config = dict(
    num_hidden_layers=11,
    num_key_value_heads=4,
    norm_eps=1e-06,
    positions='learned',
    parallel_block=False,
    init_std_down=0.00477,
    lr_head=0.0106,
    decay_fraction=1.0,
    train_tokens=734600000,
    dataset='wikipedia_en',
)
MLP neurons of a small language model. Each row is named by its layer, matrix (up: input weights) and neuron, and shows model dimensions 357-420. Each number is 128 + 24 x the weight over its row's rms, rounded and kept within 0 to 255.
A block is one neuron, or neurons of one layer that tend to fire together. After each block is what it responds to, as a language model described it from the Wikipedia text at the highest values.

L6.up312 [113 191 136 115 206 136 157 117 134 137 176 117  82 124 123 148 116 142 126 138 186 113 145 162 121 147 126 113 162 140 146 136 130 117 118 152 146  79 105 119  63 118 151 107 132 127 144 156 110 131 134 107  95  92  89 112 173 106 164 133 143 166 109 130]
L6.up894 [133 164 145 135 134 111 132 127 112  72 109 117 106 145  95 123 109 127 117 117 155 112 129 144 152 198 144 115 159 150 182 109 111  99 125 132 153 141 171 151 103 122 132 141 109 132 147  77  82 135 154 150  91  97  86 120 129 106 159 105 122 126 128 125]
L6.up918 [145 135 174 105 122 121 124 113 157 154 135 108 157  94  90 124 133  83  99 125 148 149 158 141 120 115 159  91 107 122 113 117 131 123 123 201 139 140 109  88 124 118 137 122 127 101 133 135 113 101 122 158 119 149  99 146 112  98 103  78 134 107 136 105]
L6.up2027 [131 171 167  89 163  93 111  90 139 127 139 132 121 112 144 125 126 118 108 126 119 129 115 175 101 137 151  66 157 159 141  89 150 130 120 167 132 114 133  95 145 129 152 137 132 133  89 150  91 130 129  87 109 105 121 148 137 151 149 128 182 144 142 129]
Responds to: Digits, punctuation and line breaks in formulaic Wikipedia data text, such as census figures (852.5, 5,536) and table header-row ends (Ref., ±%).

L7.up917 [133 142 137 109 101 169 128 110 181 120 105  96 160 145 118  95  99 123 172 127 129 169 169  95 110 113 102 123 124 152 125 122 159 111 145 125 113 122 122 125 131 112 131 183  94 171 112  96 103 137 101  84 135 109 178 117 130  93  95 140 126 141 139 111]
L7.up1536 [141 150 172  88 146 100 145  92  99 160 140 124 117 142  98 131 125 151 172 141 144 122 142 187 131 137  89 163  74 104 160 162 141 123 112 111 110  84  90  96 126 136 111  91 120 107  72 123 131 139 140 114  90 145 172 184 147 160 156 110 139 139 153 144]
Responds to: Fires on the s of It's or There's in song titles and quotes, on line breaks after reads:, on list semicolons, and on mid-word pieces (dec·ide, da·ng·erous).

L6.up295 [137  89 175 107 130 106 149 126 135 100 121 117 181 113 110 143 140 125  86 134 169 162 138 152 132 135 171 114  86 112 121 139 164 151 136 118 135 123 153 113 141 125 143 121 132 110 120 108 135 120 124 112 152 134 165 134 138 131 116 151 133 121 123 140]
L6.up589 [190 150 126 109 118 106 188 112 148 141 147 113 111  79 106 151 119  88  85 122 143 136 137 122 108 182 138 104 130 145  97 164 151 197 127 139 156 155 121  81 149 132 178 146 199 132 138 109 134 141 122 135 172 164 182 155 151 160 146 100 154 139 130 135]
L6.up1813 [ 90 134 117 126 120 105 160 108 126 141 145 127 119 130  94  86 158 129 128  87  96 175 106 116 142 148  94 103 110 165 122 116 148 133 137 135 140 132 134 110 128 119 123 123 121  94 142 123 116 111  79 103 103 150 170  83 136 133 122 119 151  92 111  79]
L6.up1994 [143 134 111  68 154 110 210  88 139 112 113 119 112 114  98 125 142 108 130  71 168 152 138 107 104 147 146 115 134 128 182 140 137 170 112 112 104 130  99 134 142 127 169 125 133 103 154  70 116 122 112 113 132 119 122 118 181 171 149 119 114 150  96 137]
Responds to: Second pieces of words or set phrases whose start fixes them: 't in couldn't, r in Werner, of after most or much, to after not.

L8.up316 [134 123 103 137 134 132 184 118 184 154 135  72 160 123 149 108 122 130 105 140 146 134 119 126 111 131 131 113 152 179 120 116  81 128 137 126 137 119 103 127 128 108 140 122 157 125 135 117  54 148  98 133 113  95 138 168 157 170 140 117 132 142 132 135]
L8.up383 [153 130 178 143 134  92  95 130 170 120 153  93  75 125 119 109 104 120 146 127 120 117 110 157 104 144 134 131 152 107 117 114  95 160 123 125 126 163  93 108 101 138 138 142 104 112  98 135 111  97  99  88 124 151 118 109 113 137 116 110 158 108 114 145]
L8.up476 [121 138 145  83 167  84 100 146 176 134  82 103 108  90 131 108 118  94 129 114 131 133 135 148 100 163 163 134 106 102 150 121 149 150  85 117 143 143 126 114 110 116 144 146  70  97 152 149 126 116  92 153 143  92  88 115 132 161 156 122 133 155 134 134]
L8.up774 [123 126 106 106 151 145 130 156 149 145 152  95 104  65 160 149 170 141  99 125 127 106 139  99 131 171 197 140 120 110 126 148 136 112  99 124 166 149  85  99 136 135 177 149 108 168 169 142  99  91 125 115 150 141 141 135 130 141  81 140 137 159 106 102]
L8.up1067 [123 133 161 147 141  54 142 123 176 141 131 149  66 131 133  86 109 103 113 147 119 118 132 108  94 127 131 106 101 106 132 137 133 136 105 129 142 188 146 134 155 106 140 153 111 101 130 125 129 136  98 118  87 140 131  89 131 172  97 136 131 122 126 114]
L8.up1455 [102 122 112 112 109 105 153 140 148 114 160 125 104 126 152 129 147 160 160 106 122 127 139 129  74 115 119 144 121 107 119 170 122 190 122 143 143 158 109 150  97 127 126 148  84 119 125  94 117 122 114 102 114 144 113 135 181 121 126 125 122 142 123 138]
L8.up1796 [127 103 120 133 127 127 146 127 146  84  90  86 167  77 150  86  96 162 183 114 114 157 114 135 117 123 110 171 100 141 148 148 145 180  85 146 104  94 127  93 106 142 136 117 109 137 119 166 113 114 126 108 136 180 141 109 184 111 123 129 119 135 179 146]
L8.up1915 [139 134  94 103 150  85 152 127 100 121  78 111  71  70 137  85 148  97 154 133 117  90 100  82 148 134 125  77 169  88 138 155 133 156 103 119  97 166  99 117 162 150 119  86 121 134  87 163  88 123 129 117 120 147 146 160 156 155 125 120 108 143 126 156]
Responds to: Decimal points, thousands commas, and colons or dashes inside numbers, such as 97.87, 27,000, 30:00, 104–88, mostly in tables and statistics; rarely mid-word pieces.

L7.up663 [ 94 135 153 173 105 134  97 139 166 141 108 126 122 142 153 123 133 125 160 130 153  69 131 110  92 153 162 136  91 113 150  95 105 126 127 120 132 115 104 157 133 121 121 114 136 136 108 121 125  95  84 116 127 140 125 106 143 117 143 150 140 100 151 122]
L7.up1227 [105 134 165 122 137  92 107 166 128 150 144 117 121 106 162 149 132 131 140 150 158 101 124 144 130 135 103 134 107 158 133 153 108 131 137 125 125 192 114 145 148 169 150 123 112 129  76 139 125  98 103 184 135 135 123 112 155 170 140 107 119 122 135 149]
Responds to: Digits and decimal points inside numbers giving quantities, counts and measurements, such as 790 ft, 47.90 in vote tables, and over 400 manuscripts.

L8.up563 [145  90 117 127 142 136 147 102 132 156 140  83 106 174 134 106 117 115 107 119 142 114 172 127 118 139 123 110 117 132 114 103 146 104  98 129 113 146 141 125  96  88 120 105  92 132 121 116 127 164 116  53 151 145 181 141 171  84 157 157 131 101 189 105]
L8.up925 [146 114 133  64 157 132 104 107 144 125 140 107 171 163 135 147 129 148 138  87 160  89 111 149 103 147 110  90 107 140 115 174 144  93 121 135 136 135 171 113 132 147 117 136 141 108  83 126 139 138 115 112 164 143 140 137 135 105 113 149 106 116 120 156]
L8.up962 [137 124 142 132  91 123 169 112 159 146 125 142 104 148  88 135 108 116 142 106 159 129 180 117 103 127 115 110 128 140 141 124 109 119 136 125 136 156 115 127 142  97  79 181 151 135 148 137 144 100 127  70 173 152 154 153 128 120 143 131 132 144 133 114]
L8.up980 [143 157 135 121 114 147 121 122 138 130 138 109 155 161 103 144 102 100 158 121 119 145 160 161  80 116 113 119  60 136 109 128 161 110 102 143 110 146 101 147 119 116 149 144 137 140 101 118 141 122 120  82 173 143 148 106 107 147 100 122 106 137 114 122]
L8.up985 [106 107 120 138 172  86 101 146 119 125 118 138 150 173 110 114  83 151 125 117 120 135 139 118 123 100 116  79  84 168 148 164 168 106  95 143 128 106  99 172 129 123 110 149 115 146 100 128 140 136  92  87 137 135 149 120  99 107 124 157 125 152 140 126]
L8.up1298 [118 129 155 118 106 136 132 129 138  95 128 130  80 133 127 116 121 127 187 175 168 153 146 135 101 124 140 122 118 111 141 102 155 168 113 137 128 161 127 111 115  87 155 185  87  96 111  98 100 118 122 146 147 142 151 140 183 158 101 115 117  81 119 111]
L8.up1397 [154 115 137  70 130 117 157 124 176 121 130  98 142 120 106 115 122  88  79 167 135 143 131 155 128  89 148 120 112 141 173 130 132 121 106  96 129 113 134  96 163 128 113 151 109 131 153  93 145  98 129 150 136 181 126  92 119 109 169 163 125 115 171 119]
L8.up1734 [101 116 175 109 143 143 137 131 167 139  92 109 159 136 114 128 122 117 120 128 184 113 157 181  83 109 102 130 106 139 140 124 159 120 114 115 104 126 140 119 104 147 110 123 128 123 140 153 135 133 116 153 126 138 114 109 116 149 120 113 126 138 156 134]
Responds to: Tokens in the middle of quoted song, album or film titles and quotations, often function words or contractions, such as to, of, 've, can't.

L7.up587 [121 160  81 124 148  76 166 163 146 139 140 144  98  60 114  75 115 112  87 144 132 146 114 157  94 168 123  84 147 144 129 120 161 100 113 148 148 103 151 131 153 141 138 149 102 100 119 115  94 103 126 117 161 123 111 144 157 128 108 141 162 112 160 122]
L7.up1762 [175 136 133  77 136  91 138 125 119 108 135  73 100  91 135  79 149 124  75 213 142  73 109 123 117 163 120  88 168 119 109 121 163 128  96 141 125 169 144 136 128 128 147 147 105 102 151 127 110 119 177 145 103 139 155 123 121 128 128 168 125 106 146 127]
Responds to: Decimal points and digits inside numbers in census stats, election tables and measurements, e.g. 6.7%, 174.9 km, 8,517; weakly also table pipes and word pieces.

L8.up77 [ 94 156 124 113 111 157 114 117 161 115 165 127  98  98 146 114 106 102 166 111  66  91  96 139 109 141 120 114 103 125  72 143 100 162 130 121 134 137  94 161 106 113 126 164 148 110 156 134 105 117 114  91 159 150 122 126 166 153 137 117 106 117 137 102]
L8.up126 [129 156 150 137  99 121 139 125 166 125 116  74 124 139 111 169 101 108 128 144 117 166 175 112 133 141  76 128 160 123 124 144 121 137 124 131 120 117 151 155 155 119 174 140  78 154 125 100 115 137 131 141 135 143 116 143  89 114 126 124 127 150 133 136]
L8.up577 [143 118 135 155 128 140 165 100 138 157 118 141 132 124 118 144 136 186 169 108 115 110 158 133  81  96 156 142 111 149  90 131 102  84 144 132 133 153 129 131 140 141 130 110 141 138 114 126  99  92 120 140 103 143 100  83 113 163 111 128 130 144 103 150]
L8.up590 [ 94 121 126 105  94 143 170  81 150 141 129 108 181 108 119 110 123 104 123 135 143 145 139 156 102 157 137 100 133 171 102 155 139 179 119 102 108 135 125 116 142 126 142 127 115 140 158 188 110 120 114 114 106 143 132 122 116 127 115 179 132 108 104 126]
L8.up955 [106 107 162 121 127 109 158 116 167 141 110 137 164 125 125  80 123 111 131 129 109 148 135 160  86 127 134 163 136 103 157 118 142 110 117 143 107 130 144  88 173 127 145 156  85 123 131 129 112 164 118 151 131 172 128 165  98 111 120 128 113 159  97 107]
L8.up1115 [125 123 140 126 164 108 157  93 191 105 141 152 163  97 142 117 117 157 124 104 142 132 134 119  89 121 127 142 155 114 151 105 161 139 128 137 138 118 112 102 108 100 166 122  92 117 112 139 130 124  99 122 141 116 160 169 100 115 117 117 122 129 160  97]
L8.up1390 [134  77 155 129 127 125 157 144 138 105 102 150 111 118 173 178 104 137 177 127 115 107 157 121  83 136 197 169 112 139 114 115 118 143 151 127 116 159 165 142 110 120 158 105 130 122 110 112 121 124 120 120 119 118  89 135 158 102 112 147  66 126 116  72]
L8.up1848 [113  97 118 112  91 153 126 119 156 156 142 101 105 135 131  94 109 122 133 150 133 141 106 106 140 121 137 153 110 175 118 110 111 137 127 136 170 122 170 151 145 120 164 137 120 119 120 110 128 135 117  95 143 124 152 126 111 104 106 164 101 144 146 127]
Responds to: Determiner-like words that precede a quantified or ranked noun, such as possessive 's, its, ordinal or number stems, and quantifiers (its 31st season, the club's first match, every subset).

L6.up287 [109 138 119 147 108 139 131 119 166 157  85 130 136  71 126 109 159 126 110 140 107 143 145 154 135 116  80 104 105 106 134 107 141 128 118 181 112 125 154 135 164 129 137 145 102  93 115 102 100 133 139 128 163  78 126 142 162 183  97 135 169 132 163 118]
L6.up1349 [139 148 132  94 135 125 106 142 131 136 161 152 116 122 136 127 181 124 120 121 109 125 128 111 112 136 140 115 105 140 124 137 163 134 134 195 150 117 156 164 144 117 157 149 127 121 118 164 134 155  85 111 133 136 137 112 148 106  93 120 108 131 125 167]
L6.up1932 [147 156 164 146 146 132 109 144 143 113 132 125 109 130 154 196 135 166 120 140 158 109 113 118 147 139 160 115 158 148 145 121 157 102 116 114 139  92 118 125 107 127 151 142 114 124 136 127  93 142 125 137 180 123 103 142 146 152 121 127 131 149 149 146]
L6.up1941 [115 134 128 166 154 150 135 117  95 167 145 116 130 128 159 119 149  93 117 123 162 110 117 154 105 154 138 129 146 141 148 115 110 172  83 163 132 167 121  98 149 184 173 157 130 100 115 153 123  94 123 131 100 122 141 126 128 154 153 131 124 162 152 154]
Responds to: Decimal points, and sometimes thousands commas or cell pipes, right after a number in Wikipedia tables of results and election votes, e.g. 49.50, 36.6, £14,000.

L7.up327 [150 123 122 131 143 182  90 112 141 118 122  97 121 140 180 111 139 148 133 119 100  96 115 115 146 123 114 156 155 130 144 124 156 122 119 127 148 105 108 165 112 139 135 155 121 147 118  97 126 143  93 136 164 171 123 103 134 125 111 132 119  96 127  90]
L7.up625 [103 127 113 142 113 113 154  97 158 146 108 118 103  90 142 139 110 165 151 112 141 109 122 141  92 131 106  76 128 165 150 122 151 115 116 109 122 139 105 131 136 106 130 137 100  99 154 118 117  90 120 119 123 161  92 115 117 158 101 184 108 139 154 111]
Responds to: Determiners and possessives (the, 's, his) right before a ranking word like first, ninth, longest, largest, mostly in music and sports records; also ranked, released.

L8.up416 [107 156  96 139 162  99 125 117 169 156 118 160  84 118 116 148 114 129 116 152 137 122 105 143 120 131 120 100 120  97 157 167 135 107 112 144 122 137 159 149 183 138 130 156 153  88 129 129  98  97 112 144 129 133 114  99  92 124 132 124 130 138 110 126]
L8.up808 [133 138 148  76 160 111 100 162 181 147 172 150 123 125 144 139 123 137 102 124 153 132 147 145 155 168 162 118 133 104 193 118 110 143 113 133 108 163 102 110 121 134 151 155 114 119 151 126 124 105 115 120 114 166 101 114 117 159 133 108 167 132 126 121]
L8.up1281 [108 166 140 134 146 146 116 131 136 138 141 170 126 140 134 144 124 107 162 136 166 145 125 180 135 146 119  81 148 131 132 147 102 154 115 124 117 140 133 108 155 136 129 161 152  93 127 107  90  88  98 110 139 131  93 111 116  87 116 135  77 118 104 126]
L8.up1456 [124 129  76  79 130 119 143 207 171 112 144 164 102 101 147  98 128 151 153 201 109  68 104 112 111 159 150 107 108 147 126 148 128 147 130 131 104 123 117  84 149 157 103 155 138 140 110 181 114  92 112 170 139 144 100 151 133 136 105 151 107 157 121 131]
L8.up1614 [165 154 133 151 165 117 138 114 149 108 149 149 134 158 140 154 117 118  94 114 143 107 139 130 129 152 132 102 159 133 154 118 110 156 128 166 162 135 156 114 127  98 123 138 151 102 127 128 157 122 116 119  94 112 124 135 121 122 195 149 112 146  84 188]
L8.up1738 [156  77 130 129 186 161 140 125 139 125 150 146 131 127 137 132 198 142 170 162 143 138 151 126  86 134 148 129 138  81 122 147 158 126 151 123 165 114 165 109  69 139 173 102 129  94 102 147 141 172  74 124 129 144  92 121 124 122 125  99  93 142 150 121]
L8.up1766 [ 84 160 122 160 123 143 163 188 152 155 121 146 177 136  92 166 120  86 153 151  94 135 161 182 151 131 131 149  86 108 141 151 109 141 139 137 138 134 108 124 108 153 145 123 118  99 192 146 116 157 125 144 170 133 108 115 133 142  99 132 112 163 118 130]
L8.up2005 [105 186 118 111 134 134  72 141 144 120 124 125 135  81 132 129 110 137 149 129 119 124 143 165  68 144 158  83 112 107 117 111 113 139 101 184 177 135 110 109 138 120 115 132 114 114  66 178 114 130 111 171 170 121 156 140  89  95 106 183 136  94 109 138]
Responds to: Tokens just before a figure or name appears, mainly were in census prose like there were 13,629 people, and table pipes before vote counts or names.